{
  "hidden_size": 256,
  "norm_eps": 1e-06,
  "beta1": 0.9,
  "max_steps": 4589
}
MLP neurons of a small language model. Each row is named by its layer, matrix (up: input weights) and neuron, and shows model dimensions 64-255. Each number is 128 + 32 x the weight over its row's rms, rounded and kept within 0 to 255. Numbers have three digits each.
After each neuron's rows, "fires on" lists the tokens most often at its 100 highest values on Wikipedia text that the model never trained on.

L9.up480:146175157083162187144095169074120119149082174096138138095109102120181066150163176116117166116145075158083120142145157114157164121205135138133119081074124112164103150178116163120142161083163095154121127156132094113115104191122175117190125137159120121099184090131130132072127119123184123211088150167150126086098133134154121087140136087147125150163117192128155090119161120147121145093099127112089111125090113104186150095101100095148097093149114153127149073064107162078113112134152099117100092076131172149142131097133115127078098145119100158151177112133120085127146129169092144125
fires on: " co", "y", " Le", "o", "e", " Che"

L5.up709:106088056136196169114137192072093149114140117121156080091129129114126051079148185098105125122146078122101118162090120147161153070150150182129135149141177110144165128165096175113160174134086185212116151106191187142110124177131135152108086079107095087172154103148163119067129093147182189127068096101151122154086201109090085125164130094133091102124090102127126139115115123136151073162084121144175165172059156118140145159123133142090113114188086168189138119129148147135120163114117146142148189097150124145136128121124066102120106085165136114083052133129124102179110101175129122150
fires on: ".", ":"

L9.up738:163125041179113114145132131098151113116121121109100152119145102092108116148117109141104117173143101130113100098069124109125110113073170148115116108140116106168098126113185099152127100111161115125160145205161133054083154134116124062133186143189153125113134072101081165118142098133144142134093126177080106079199122192145148155129104180170099083201115188129092137079105163126132118116103112141093131160122115091207160145186095114124126142144069175128141125112123151152125126107139090187118147097079124156192061093027154126165153147129170166101112095163091119078122150099043118065
fires on: ".", " ", " |", "\n"

L8.up714:135110141180144124105087107109144153071119112122134087147130133211131101136144190161136108129078165131120092187091083138159118113136126107150141063190130134145120151141140157116123144124170144192140071123138062165086141087159119078151184103190157164167088146128194091097112172091109125112150152117111147118108170111103139094123104077139179162171188176135169077188131116117111075182087061073088088109164196085084165122126190141113100142092106140127125110127148171119123094060126101182101126110123096166136152120135145096165158149171153127127161165133172128120069131094100120134
fires on: "ed", " contin", "ent", " took"

L8.up655:122117138144164121113087082146193154109111098115124152196077156137106165100129126120084094176157112100084107088103166148107140179129097152132119081078132130065118097161109131127140152081061138158159127154135149130163140093125124112133102095106121096152096125086178137145083140108109099137185197094172157077139133083077147120144159114125089127125119118120135120152153125166084135133133163104111139135090162122166067089091125150135102103073210209201147069135073176072095124099116108158102109105167199137129101180102165078119122123096179099172136152115106148102076103148165150170
fires on: "at", "th", "ath"

L4.up376:156182132136141171167098130103175170118085074151101149096081129080082134126190182069115077098098102201128065183100112163175102080182101103151161103124135117111156137156147112173144085139119119179098116173202154097077119114117106142144148155094110148122108090120127098088099142053111109140124187119154145160148093163117144129114141098174120138106123138124133082137147128113115152097133123124125191068064154108101185113151087132119107178175137084142127168149118147123156107113138123102076097123163119173076131071073105148108144041114139075148121145092084188108111145146081158086
fires on: "N", "el", "'", "h", "u", "at"

L4.up633:055148107128139150152120097144146116132157075154053147151112091131122111204152136149152090128071124168150090071079126136190113082156078123124107154177088130057150085143120167182127141115133126186164121101107160171095123101214100178117208186130114120124116119111204128084142111189189104119107106135160148088155164134169124113144147114106109151126131105147096108192096182135114146120069081137150155077117124111142153133131093118149146129071124123101102077138110162141188123133182160145161133167084120092105061147150102128109132072109116106077109094169191129122120130128121164148
fires on: "ed", "ated", "en", "ing", " by", "o"

L7.up104:094210039100146132108076082140164119166152098188038114153136118119123077135108175088100132128154159131117106153128186113149117115115128138142102109169166091124140160115199138115130093144111164196140124108125081097087110102127135100179071139174109159098079095079164109080156175095119187120154107126104174142123160154123133146172133156185119159105117156113135160138116130115133079143119190139124099110163145142139108147084088060132176157143156165155122157109143132099130115137172165153105142117097163129123070112093143080115094188159081109134085152116089188177126182120135162124
fires on: " N", " R", " F", "R", " B", "N"

L4.up131:098196032109091121126095105068118077178128154160112118218097118122156062128117128160098148101032111133143086133047135152135110185173134087111126131129129122146107181156102130166141145101090164136146157147165157149186091111118083090183137074114146160131163123111175106112141163088132134121136098133107106134096089103160126117098134125172128092169121171132172135149106148127118106169161106176132151147098084051156125152173110167159157134109160074105097092160106078092159124173141103148131099166160067135171090143123084144171075142094071131092151129108148167145105197071172109127
fires on: "ith", "or", " |", "e", "ake", "ad"

L5.up139:128116115159189090104072113162119128108134086128110101201154085177120061118148134159107112130130081113163112111066158180199118146174118102108150111119180128145122131141160120102188155123102142167156168124149147086096100112077172103092171149079139152112186148108139090105138080126126174117173153128122165058158099129088176089072149132113161109177141126071132140150123127170141109123197097143085102107121116064150191127142102065120131130127126080085134110112156121093080106114170101176112109147172124134087097102058154175156114112153160110101098142160157102165129138083109098066
fires on: "le", "g", "az", "en", "ven"

L7.up431:171082135137163095134103096075123124145141090100145130110106124153147084135130208173133122108113154145133115118115131118099124148049103137161123086144075127087123150120161115172161113114064167180179137101154184137059099071091081133166124129159112145135093129138070085117115144167164176179088107145168161071043142129078116181136117144161137140072148155135071112155091129125089183124115151113149187085094129084107123158157137150101073128125146136172154136133139088104108182078191088137101097146141080171110122094081095164106115119115130112133092116151082102153112203119177133187
fires on: " dis", " over", "-", "if", "f"

L9.up391:166177148196122162151147153102166160129086128078132141180086141103125134129111065093066111135152150152099139057158152113118119133124084183135103126131128083151171163165112121077089101106121070130133097056103180141109135124128105149138132185191093144088113183110096089124103125097170111131109122191107149117177111165144144162087130136140159171147162112112132096166073191109134104167143185168134102062122147132089154054154103161058101163097122144104126152101091073132113202139107125192159114184100101103154113122121070087097109049114104093132119098139102086200135138151152161133
fires on: ":", "p", " At", " imp", " am", " at"

L4.up494:173100160102121138094131102143105172161141178188183111107147098141138100141142127174118121138180183127142143162150127090085093122163110116107164139107075121128153156087111096101160146179113123143169092149154082142140128070132171184167148126148051138134126125152096081170117144079094151180152199088128134118136161179143134110098155105152168138071127128068132162098163120149127120107103087172101168094160133114139134120099131102129087076078126134156077124082101200087119126035127144154125087127142107096091189099119078134123117135147173117102136074141106141185162101115152176055
fires on: " film", "is", "at", " band", "t", "na"

L8.up345:153135103105112120120148158089190164152128135087108105152114154134129163177100072118098125109144140145102118106166099202086060117122118106161119153144144057166083133110066139100177135077057171142105113116086183051103118121173101056114069138146084107112166127109160152085111095087149173146141176137140113133113103171076173094131134104189186128127165113103147091154123118109139123131146097149144198124106179089092157154190136167154120144115143166041132099135070095105080106082121132126144182122127153101085099112093202135132083103141180167123136201173158166135115186104122151163
fires on: "d", " res", "ens", "s", " feat", "iss"

L8.up67:129150108099120162108043090076125139153136162176120131144092098114100122139109161211078110145201065135157145180075192149076079133104138121146127155117163131157104150094145136111105125121151152132155055105158087113104094127110104120168076186146119115117165119182107110186137078104166173170065192161141088123190136144147185140145129084156070126134118128107131148131143095131148184142132111182099098118126113140171138151112095078090159078156190152114186080106129169117130147087123157119096148130154096137133136138073138133173118148113127113138099195083102095167144156135104160162
fires on: " a", " p", "-", " gu", " re"

L9.up455:101133141124156123169139135130113220182117082141153107129179147147156111203107089132137140141104097177113054112085113112111161129133083130093119108189129133075123076125121134177129172083159139120148109145147130127126162154178101110121128150158100094118144174165077048084132140100119133126079048068139129157095078122157135147081118114150114121153173108124149106139114143090154117150083121182107098190101081139087148145169125153148126112171198138095084109156165121127116101087151154135135128155109118094115060109125184142125112144163121138152140130201117168112086109078098124079
fires on: "en", "on", " O", "is", "o", "y"

L8.up448:102169160098149080119079120162104116097130096180106082106090123224191101165194112172134148124119125107145129081101113102144101195108167146136136148124165159073154126131127120133153091123144132142177123119133135133050111131156067109095123116105088122130058111135138133134140103177206163099084126064145169130134139094171128109120153088142135154146107118083124144213129096118146150130111096112189170127135091151124131119147165130120095078170061098166114189122103154089111143107100092173172140185140116148113165117071121066073093094097131135134099083116085086165107187131103124149
fires on: " so", " to", " as", "ed", "c"

L4.up674:136151146101140097071114092135104135103083150185199133138166052128118112123147099164097119143113174155122143092134097160126106169150139136051089184175146046136122099114145126150126210093093135160206126113205090162151130120105073127132141169098105136100107110177152145131110065142162126131138105143120141061104139107141115062136155097137143068174125143093117145181179144086109108185078117157075069105153167116089163111131142164179108103116149103102088116129125131127126099137116111147146123165151089116102149074138171078107110151141189165123145124159076175096148119140113152117
fires on: "s", "is", "ing", "est", "rick", "er"

L4.up216:091122081086173171123163150102144107125174148158164140071091157172138153061113141105138085066141159151115158120139178172123146120127135137089113078094129150153096129215179113124179098150059179172172077156117160175152122133119163066128120162131107140106036168095145209126120125145141117192111146147154098073148103176162118135121114128135151165122141104136154090145139109051133176125103129144174162080157095123088176146172178193134085101130108074108145154113148136079079140181172121153089124085152082173101113068080066052110144141162148142103105109112124108177144102093124110111
fires on: "ant", "in", "s", "ling", "le", "ing"

L8.up53:130145155142154122127097140123098169207063111125143164071122065110132116173169139160072155155147108127129122105069148171090144100104076121111109055140115107150168123163183183094139152058135163158136153168075087106085093161157051121185151107145071140105044102110111105091085109116128107138099157111103158109128119112124176126102123141134114118151135129119128118157130197160108151168123150052194150128059177131098159151114163187167086128142107086132063164138075086139111137140159162140155151160175139167113087168137093154106189119150134153117125102121058149118114158134114095118
fires on: " as", ".", "ough", " would"

L5.up24:144108132158089163101100169101129124134148122151088139142098108165122085173120155131140117127125156131088082160077105142089133100154139146132128095137121044097187112161106138082165094174146111190123100107173173093180107103082128114176172186133107194152131054135176130108164140092141158171135149098129101112097138132123154115113175155132172107179180140112174132146120100093147114143109142108134145170142192099091166119159133123085070078120084117050188121149085127118133104152171085143111148149099117156196102137163099119073092095150123113154113163225126101093080134184104102128
fires on: "ed", "ro", "ent", "ived", " served"

L8.up339:123162150187120165111139146113165129086164161107104108185105160134141094086055161127118098172161131085038112134109143212148074157162104130075074104129143130147142086124139134076082166064117099161172103136136155154125122119123162126132111099152115120081160119132118156042134123128096149182159203082125118133112145120135193145173166152110093118198154158132087170204132183110038096140071112125201108115136123142148112086159095175132078108113139115109149142127106180091079128132132139090059146133122148180112143164122090116102145103137186154153138166072130156151130135180137136120
fires on: "el", "al", "and", "ult", "th", "ast"

L5.up496:169129174153179041144168137099122144113081105125170154127135080233134093109166173085119143132146129132103093147136108115140091117140135096067173084073141132058157080183160100168134134074103069141094085095142086138132135154138188106141116148122088102143154128155162150146112062124111161122144111087103098040131083151112172141104149157133136117139115066098159177143119209141152129081161080103164112122163134159130170137096102086105089155136146132117112125157144133103127093094111168181105118086155150168143091138128163118183126129180112122129160171139142137069111123186111201066
fires on: " Gr", "er", "ul", "all", "ended", "an"

L7.up89:072153134155129107055175153102140120133121055086143126073180089152152102120111170148109123165095101125113128158159153160135120174160198112101112089133110082082115090122118203114146112195125138137065084165164095137130120080148108159122214137156122192178163167091166098140071160061126104100082150097155178083057131150105122131108154091129158101138127144154081102123073180152133121129083126105137078097109139157153129122115168106144109182116109126125141114083142139130135148180203120168111123109146114152167103142119097172103123111152173145128110156143047138101104093110119160122
fires on: " a", " con", "at", "A", " one"

L5.up665:098157148140142142161084136080102075104102101191103075112119143132149152189122131080128104117072144185109122139101143170142109144154117155147129088089140159168146087135188133131133113109163146174143160098157141082073136086089082170112150073114130108167143130103181171084177119142135116136112109150098110071127091166090035157145160110134138085157103185136151122121141131182121187117130087169118132084073083088176176140156113116120120143152154115067118110118129186112127104121173120101140174169129083136117091119133059087155089093085122117166144170163173058130082171125129076105
fires on: "o", " wh", "-", "\"", "en"

L5.up634:118100124134063130128125076131134101135117138139152120179141114107154115108115105084081130140097215125156116174086085126101118159126152106075141143132123107095111101162123185142168134191168141074145100115105083091106151113116170100174162111071157110083127132186134124111098136167158130116121139137161154123168091090113095023078115118085161099102087162162152149118144149158149074106124113113154134164146099116123135168068149071165137132120120075127153114130123122092127115143092191134191108086137103188163114161165109168178147108129119094089099146092146065154088106197102170075
fires on: "ia", "a", "en", "ire", "ian", "ish"

L5.up545:191148151145138131150122168094157151193124147159137120068137144106093089174091132146100111060167102119156117137143093083122190172086136105084154112186176080163128120074089093093136146128148129093148161163109169133110127098107166155220111122144127086138146140119128114093076097108203090150127074179097175114141134139130165087104153157145164099170128143112068176137136157167106093128169128108124104137103120108146112051123144097146198102126122157082092121152091139142161084094092160105108189097060118156100139143110154137171121154104132122117153123146106153090138151055063147153
fires on: "on", "n", "e", " Mon", "hn", "yn"

L4.up355:146110107111127154139156174099078152096136112144109094163151086104104095109077182119093127115097070152095144155142101137081157153127132092087155118173179136182100136139113108133152088156192114148120148162168171127124109132139093111185169093142152066063102170182194154136136102072108159097161108109177177119142094110103114158124122150152151111101117106147114097169100129191181056112171116139137156102085116165136143091098101115164144103168081155207151152169142093158124169158087117155116170096150097174125097175153112118087109107180148107127048111133112114083081150152161127149
fires on: "ig", "in", " .", ".", "id", "y"

L5.up329:187135095102137067188136161057104147148079165153162138123145064171140123108116121153102098082164145164086050125092099154128110153086092179122130157117115110096102103099115076107137135037111138116118122158126160084149130116087018153150075110149162201079137166155158096181061065088138156098113077153106119063152094126115066110133145122129158062147173107161130148198094115147145091175124083182111192117070113160155118169165127145133053114142155076107110118088126120145167131075119107140151124122120108167127151095160150134137093103191164134125168148122151140163110171122097169133
fires on: "s", "-", "es", "les", "ens", "ines"

L8.up51:152088127113155117123064047134107108086143125089104120115209141131088126107213121175099148165138157120101178124153100137110099179098108169107079101164130102116112125110133142145169090104089144183156152124152115144084130133174159094112078149146137169172144120113115093144091128158159134098098105072116125093187145144082118107108090122187064130155139180104139082180124150089078174153131118156123126105110124156110114099154125128106123099104085080146099096115120110086075140086115154167174125166180049163104131117122129115154172169188199155125091160147062101154066115089171124176
fires on: "ed", "ing", "t"

L4.up611:148140136096112095113151105083159108130166187081128069169092100168139109058104087163138093098131104142145126119159125080173104103135169130097097176131092132126119152170183140205150130122135146109116129219122142165142177114088093098231122214120117146072109126156140136131146112111114149115079155194130124112145071148133148142113095127152111093078135126140165099103180094141101135138138109062146134165136135133100127191169107190116148098160107118100091149129140103077099084125172109124121088147109119158153108108082154058149172085101110090142112131147153117112150145129108124138
fires on: ",", "v", "s", " Mar", "n", "ant"

L7.up707:100148101100094104154111092149158094063140091143129120119114145148132151132088148139096122113037114117167115199045122151163109159081136165127208143127120141087146110105138157151150176126082113136120102090205108149044124181135104160082130105157129112137139108153093100110139152113144162168160100159153117159124152142192135089144141151159167083117193136152150161121087137125147055132119126099170055171131043125121140107078153120109148127126128075132060139167144087126202109157171103110117134146121114094084081140156134153097093140168178109155114142179099088124093114171095081154
fires on: "u", "ic", " d", "ur", "c", "oci"

L9.up467:144109145095131098146070188127089123152082084154154086115117109164093102145135121169097089163063165067146117181109108157168115131182096088172160146124116095030138096086134133113160083144154101115112062184158110128088193180184134105139139119177139146139154143141158142132112114066168093164154094157099184171164106099104172149120123098125090185188119115150165106131120101156103071097164108130132150178122132132138194149116100063136151129130117080096123129114149098163173164139170087139136166150152112096099105171104086125149095083122144153097080133091182090139096127106091197171
fires on: "a", "u", " P", "en", " mon", "av"

L4.up240:166101075110126178138142167120079113110116139151131146064134151195180079077155106195110149050116065134108118132150066150107148109136108123033143101116113136103147118144125100084160134153104117174134135153132125131098094143144178167170115156124102142190131082171174091150110153165116184107121125194152112146104179122064145162178171148111143111115125117116160206089126150146130092156138128128238148138111132096191121166175160117133147143159099099149103097072110121150096103131162149107111112098114123105142152181116121120149128083146150070127094099160072102141161107094131155120
fires on: ".", "un", "ro", "ol", "el"

L7.up475:171134145118143087127076136136168107076115092166138086104105096098136049205124233080095089148124106132143139109098174066112093126115069168112120097106181140133074125120084136057142142168095154132168099166104122077121138117148144095160150120131118081163141134147162084134152136117093128101162128083089135110057123138142137176122094140083074124100150075114107086164094089171174176141096108074127135114152123103085184148119083159094138122147121137126129131122122170150112132127101138157145163097200108147097150163137129118116095148135131135140065117140069083213159118091144149126
fires on: " En", " pro", " Pal", " en", " Pro", " pl"

L5.up431:117143131154111100117121112121148144142105132094108133114100082108110131151181125113072126098144106103124135158054127192213110117173128099161182119154125167139086098113147092121165091088074129076145105113180140098153082109110083022129171116080194128108181158144123136130104153117085127151107190078122077098158142173120087158167125093167131142169133176167140110134128135097107049135094058105175183152129184066146145152109109101110150151114181126153156138122146084117106122106081126068174159094176184145164139083089082115131115127109126136149102154161084151096089140125100157110
fires on: "at", "A", "att", "e", "ind", "u"

L9.up47:120131077132081139134105127103178136183131071115133159150146068118118139170131116193133118176146105112120094105061122113136122110079067113117156121140104115188149125126126143107089169145201120168144155131143127129120103145091134126137121124099170172171133092116168152071118148155115153170137128155124144111204166149096125213081136131165171145175175115095136121119158211158101131195139122088117150084080113111134132147136137165157116103128077067090098096140117097174102107160186108175151153116145083117149089125138063090145100091124164103149054130136160118098104144141144140157
fires on: ".", ",", "19"

L7.up302:193151094116075131106092167089210129142137120171134112134107118101116076139150081097148124151146174144126145097147147185136090130138099094085133148101125156180166145133136080113142122075112190128112092130140151106139101150098130073188135101125174141159118087195182135151137171139085066133114095092102131063112102163042111126124088095114113136133175111046185148137160098165144107142097139086122149120128204105149187079115136165147125133124113124118136106151157145083069185151148105084176116145067033142192085142140077124103125125103182170141084147146178122180131130152134119127
fires on: ",", " located", "′", "est", "ating"

L5.up198:104136137126157093098132124143152124093147195146102128105115116137109124102118133158133097091109164132096182152134192121068073117106077162167187148115135124157140127101129155130201072138163139159184100090171161142113118126057079117120149079161133102118058057184121131131158144115124183083070148116141152115111099174114098152148113139122160131106116138125158155154151085133119117149104169104145159068134151097179144103194151160178137117138086104139204174161100143126129085116094095094105109141109097114117144162079140139124034089107186098101100122126148099160139127081119157126
fires on: "le", "ut", "ap", "f", "-", "il"

L7.up690:143122156163146107062174180129145112103109122091106144144091137149101148157124097160129127210112135083182087044135141130111181143128118141061076125129079109095083138200135185092128101158125144133111183183069128146122120114114078134068097142151110092094093083132125080081079116079185068130128103151157161142140169166129090145134132104134144147114139095080086136128093122116053126102091112210107109132145145099089132135108180192166076163092117148118133158124080111077087124075139114153126159109062130112109114138130104149141099119100128160088118155163129099122116078195084125162
fires on: ":", " of", "us", "m", " at"

L5.up716:152156136179177118118113130141104141161126120125148107105118135159103083158118105116130163109107166112114087164097182144166176150160111109101113114166158147101148088170148087154096149120134146081179158140133138183165115202113118166183119079114115128102152109170081129036173099139147070192100132129163187142160160085142126092133076124142134107112141109081123168186125128149127182146105098062100118139115091058145153144113122155122059121133163120057159082071134127094102053139142126104123103106159131143145102111087178135160057135129164112113145113165181101093138127132045105050
fires on: "y", "o", "ite", "en", "le"

L9.up767:109126103107107095137142145104166159100097144122148100136178128134155087169126106087131138136182141080130078152157130164126126167091138155121107166138095150130154117131117099107091115145096156109124094113126142069073125095191130101161162143109142101080163143133167121209139122082159087145124126142142153128095102143081104103169112120092114072107086063096168139153106139161078138051112111158120096151097151081144089068065131092148170170077139132100116069131154107119122228117163149122159125153133089194098136149169124138129120121134094128140132090112114094191163094120118146144
fires on: ",", " Pal"

L9.up336:120155161088176100107107107156115049127155121129166111108179108126101101122120173135093158153202153075092123054087126166153122141139095093062104075112154109038195177097122161116159080119116110085175179104085110132148120124161093146118065161161118154066138122110146083135121128146162150093128118109208104084125127113117097171145147088152127137143154200076086123165139164141136152104081076073150179070129136103094125083101105082133124104135123117147142152146099109031147117127117106072088131166078128130171135167099122110093129158175150128142134138156098118199144152138158128133
fires on: "ed", "e", "ing", " as", ":", "le"

L8.up364:116091104130112109162117147131114130094058139144086162102124064082139113092163128190092112127112168145090166132061138121143135131137145102099136176155107185101138151117124130125115141162074145150109154175186108119071170191173147191106104086169174155157151161137141125099171177139117140121081118095149142118075108146143126154140177177103140065118124070081149158149117108065149129124149080127200142166140157094099135144118187074138212099169138051143068130178130166070140136141142054156125163110182140146078138052110097109149161132207096166130152147176102178149129154135106152119
fires on: "en", "d", " |\n", "r", "u", "c"

L4.up286:078102112132150140099123134078148159142129135090167083174183154138082145185121160139169116134124109082100127088119126148117088124145137135135123121147126052123063121158125117141134149154089152107086161106125123132093135102158139125107134135127125156102132090138200164086103115116158142132123191089083116082181145157065129146105111136166158115081159167076162098135149168135069139196150130064098069153141139104081118137097143179103142160072113175175187160110177185061070127067104177184165087142136087172142161163149160122095136112157134136101098227172156114132110113124138148126
fires on: "ot", "at", "t", "all", "g", "c"

L4.up606:140071169115161104102160103107200112127150107180159125177089095137169168174140156144088125098157158177075145135141129134098071197199075085144136118084116132109079125132155127125143098099147085196146080107127121179120125130171147132175172154123104115132097163172169077104125070147165185124058168176137127141151089140058140138116121127103146101086150123098079131147152090116075142124091106120153187068149103091163123120099148108079155140114082100126073113194162163134185118094097114124125148201130078169149095142114074094096128144097097162134156110104152203134142104059135125132
fires on: " ab", "ab", "ant", "ing", "at"

L4.up622:095094118136142072153135130139187143107091096105114080121123106145166094099134144134130135158089184063099143083128105132113086119176140079144174103163129106065131108090135106085119100116158195139107138094104222122076139138158079174132151148101172149097082127220115148133066132154097165151073159191168179087182156171072085087119116145151194127118116117129082144186107150178168124142085149082126145075163116118134150136099148074133121206175087120140145129133130155118096104069095082118170124156145114197155127083152083158084155131130145171142138153090154170161121116153148114104
fires on: "ies", "ia", "a", "y", "is", "ya"

L7.up71:192158142142132103067090123106156155139134108139120111069139051196094120179096125118087117148138107104125162097104100148116134122070147193089118161160065107122104138207104158164116123164079164116167075170134123171107123158152117135103102112092044101077137094130112107145105126130163169139119095156098122076140118142142073180102123119084201173195100139093200164109105117167131160138171148085146093160153169092116134157118147079170103082160069104137096122088121173135122119139171188137107191158114201132102113109124094123084115111141102152130113139160108071190117110155093081140
fires on: " some", "t", "ome", "ow", "ust", " many"

L8.up397:121108105113150076087108024177137199161120115186114140181158114120118156154134088090165131122163091100036215076110163154144151203112161148046054113126199163132084080108101147140088140115085147086151085122103093085131163097154115129148087112112098130137145109137127115129194107088075107137118104182058174108103110131137082152150030180129127045091143146136136137129130151124173137070114094120122144119103124137119121109081098145114092114137129127181097123114153120105207107156101139144182125140086143113075144108150133149159198182119110147138134140113110160128117050125082153087
fires on: "ing", "man", " and", " He", " in", "ers"

L5.up500:131084147103140058092138105091146113190105130141184153184092176137173130124098195137133126125108113193103080169139147076158101128133102130126155127197130141123107102101152179100189166129034072135174114137123117142097120130101163155097140102089113091114116154111162177146130164173101124152129124132137168124108138161198131086143121163152144092158124111101107094121148170150116133128120138115164106063094139142102125157136083156110131121127125082099178141169106135121167125113166168187177130131111081091081138088124092141154065163180150118173102072142089097107152143076105129150
fires on: "ad", "o", "ing", "le", "S"

L4.up74:111113131120146200172052177140171134083173083133164115127085122124125112106068096120122154123121141141110109097105114126157103087125132195125180127141133079058103085129123091161099146192107115150085181134165165105147142133130169148170098160081148165177123120149041114164098126144208171136124149110146178124115098094144062163158099144122128142090178091144147110151164161168142118111115083116137080138111094165080193078188177120104130136123187103143137118123158172047178115136105159121116146116119092141065113113164068132090094083137118132111131066152115195099129069153143125135
fires on: " w", "c", "el", "s", "\n", "ents"

L4.up515:132139104141134097144088118142094148116073128121095120166127097163066086145150117173113126051147132147100152168106076166143152190063174134073134112142113101113148121111114123122147111085128152139140143092162127093084154105174131149197126184162124172108162127127159177119134130088128145112167071078152122072114051066121147099139080147117123138131133125155145146175159126111137070145201103174090138110115135066128136084130152221124102094117149148137098152166084141140104157097141092141164103096063093170157154122160130073191097106081112100104158174222117126026098181104102137127
fires on: "n", " H", "en", "s", "yn", "ouncil"

L7.up480:199148123116068155157045170130104121124136158094139079178121103108083156099128108111094070122135122107114104169078075162083111086105148173082088099134197124167080110163157127151113105067187165120138153152157182152170095116073127081174169140120175138114151152155180062149102165140148143078106125141106139117095133080129116162128117112189068105111117070094165125160140103148157076134172173133131149108126104054127127076138123153175099117183124129127145097159120188163108152147113083150154153084135072171109149115112148105171151151085166130089124117120165086106062169123104131100
fires on: "re", "ik", "ers", "e", "n", "ens"

L9.up650:107128093151108198164095099092163141105081133120154127086135169130111073175119143084132143086116092106108121126106117096113127167105139115121154168142126102074129134100150149164128197113087117167133146112120197131154164120118121117175121092183104101099108193139169106191143145143153111128136101182143188130089174133140075094149064094090073146107107095195157146133100201144127127142129108106139119123147158115190131104097151061135130101130129143068089128081083122129129195087170116161125080133157128172193099191097131170160171147129113134133111129069125109194058170119078122142
fires on: " a", " ch", ",", " A"

L7.up519:137159126139168165129116106158148102161093127080138042195131147127177129148156127121117100137087110201157114109110158088162147121135088123121172090138093131102079149178103179097130108114089182103106097167070185148106118119128091118134044136133098153151188155189097120124133101133129147103145155078096119110112153082116096106110155114120086142172121117090155192161150154138141089121116157174164072075131081173152176103137129111154150154140181085140146117140101162101150146151101158139114084086113120112192093179115174118107088119174204136160032113188108108120138138191064155118
fires on: " p", " opp", " imp", " g", " |", " res"

L8.up677:160160106082124143108106102141118180118150051128123106123164117153161101149116118120113077158147151172093127113148130117185160187089158113155144091150182118106103063098103135141164141175113169141127161120147166099171086131144174101129073167176138092064037146154130112095082171148121160085192136137153153156147103108124122107133139159175133112148139136113112113142151103116107115136128169089157166155119153141148114059054102145184090126135092164162168124109096161155065125066103150091107161092097128171121124103094175135134127108095133107132098108120143091161098158110113213176
fires on: " Rec", "f", " rec", "R", "N", "°"

L7.up338:153146104059203153194079173130130128100121179132154078146154113109156086146130158169118131175084072125120129108059178175113167175124149175130154133069156118195059116114055115089139183082125129133099118122118122090147176155149158167105095106165095145179185134126121141097131078116137132140129125057152124098121121123153109110177183098081154164144130123073088081181106143141096133176124123112168102103112077167126150170154199112109132145138167107113103138171080136066142138114143074179100138129119103135176134136168143063158129161168102178132115145138136056157100100136148110173
fires on: " on", "em", "adem", " p", "qu", " |"

L7.up634:138109174141123153124084108106163141146112125146119131179132115166143067159174178079114160156154153148106075155126084177115130128138143199144150114149169149109140132117077104152126158096143102117146146103144122105070094142093094139129204140124174131087142120106118122058171119100170095123084169167116124160134175074065102080075144112172105130139118149125146105113115201114096172156114170159087083148109144113147170066130095103104182093171181215085100161149075092141130076078166112155143140179094104118193089109147163115117091132060122119132091189116065140155124207147088124135
fires on: " is", " with", " R", " Y", " y"

L4.up391:128127159104117157149125167162162197121166136113215149132152128129180063159139149124144112144070154147050162074124143086103092136106059170114121090096090069079114106159065085097139115160082108085131107095126222101116169154119115149119160093147097082155132169135141088156138171107122136163070132136121108132038109137163155138083168113117134084170097068164121136139136133115124122105134127100126174050105140139119119170145151146150121147144123138081155158134146120100156047126197126146155135079135104119106126140208136170097120097147152079136082126118063172128168145129117112119
fires on: "he", " we", " they", " We", "ou"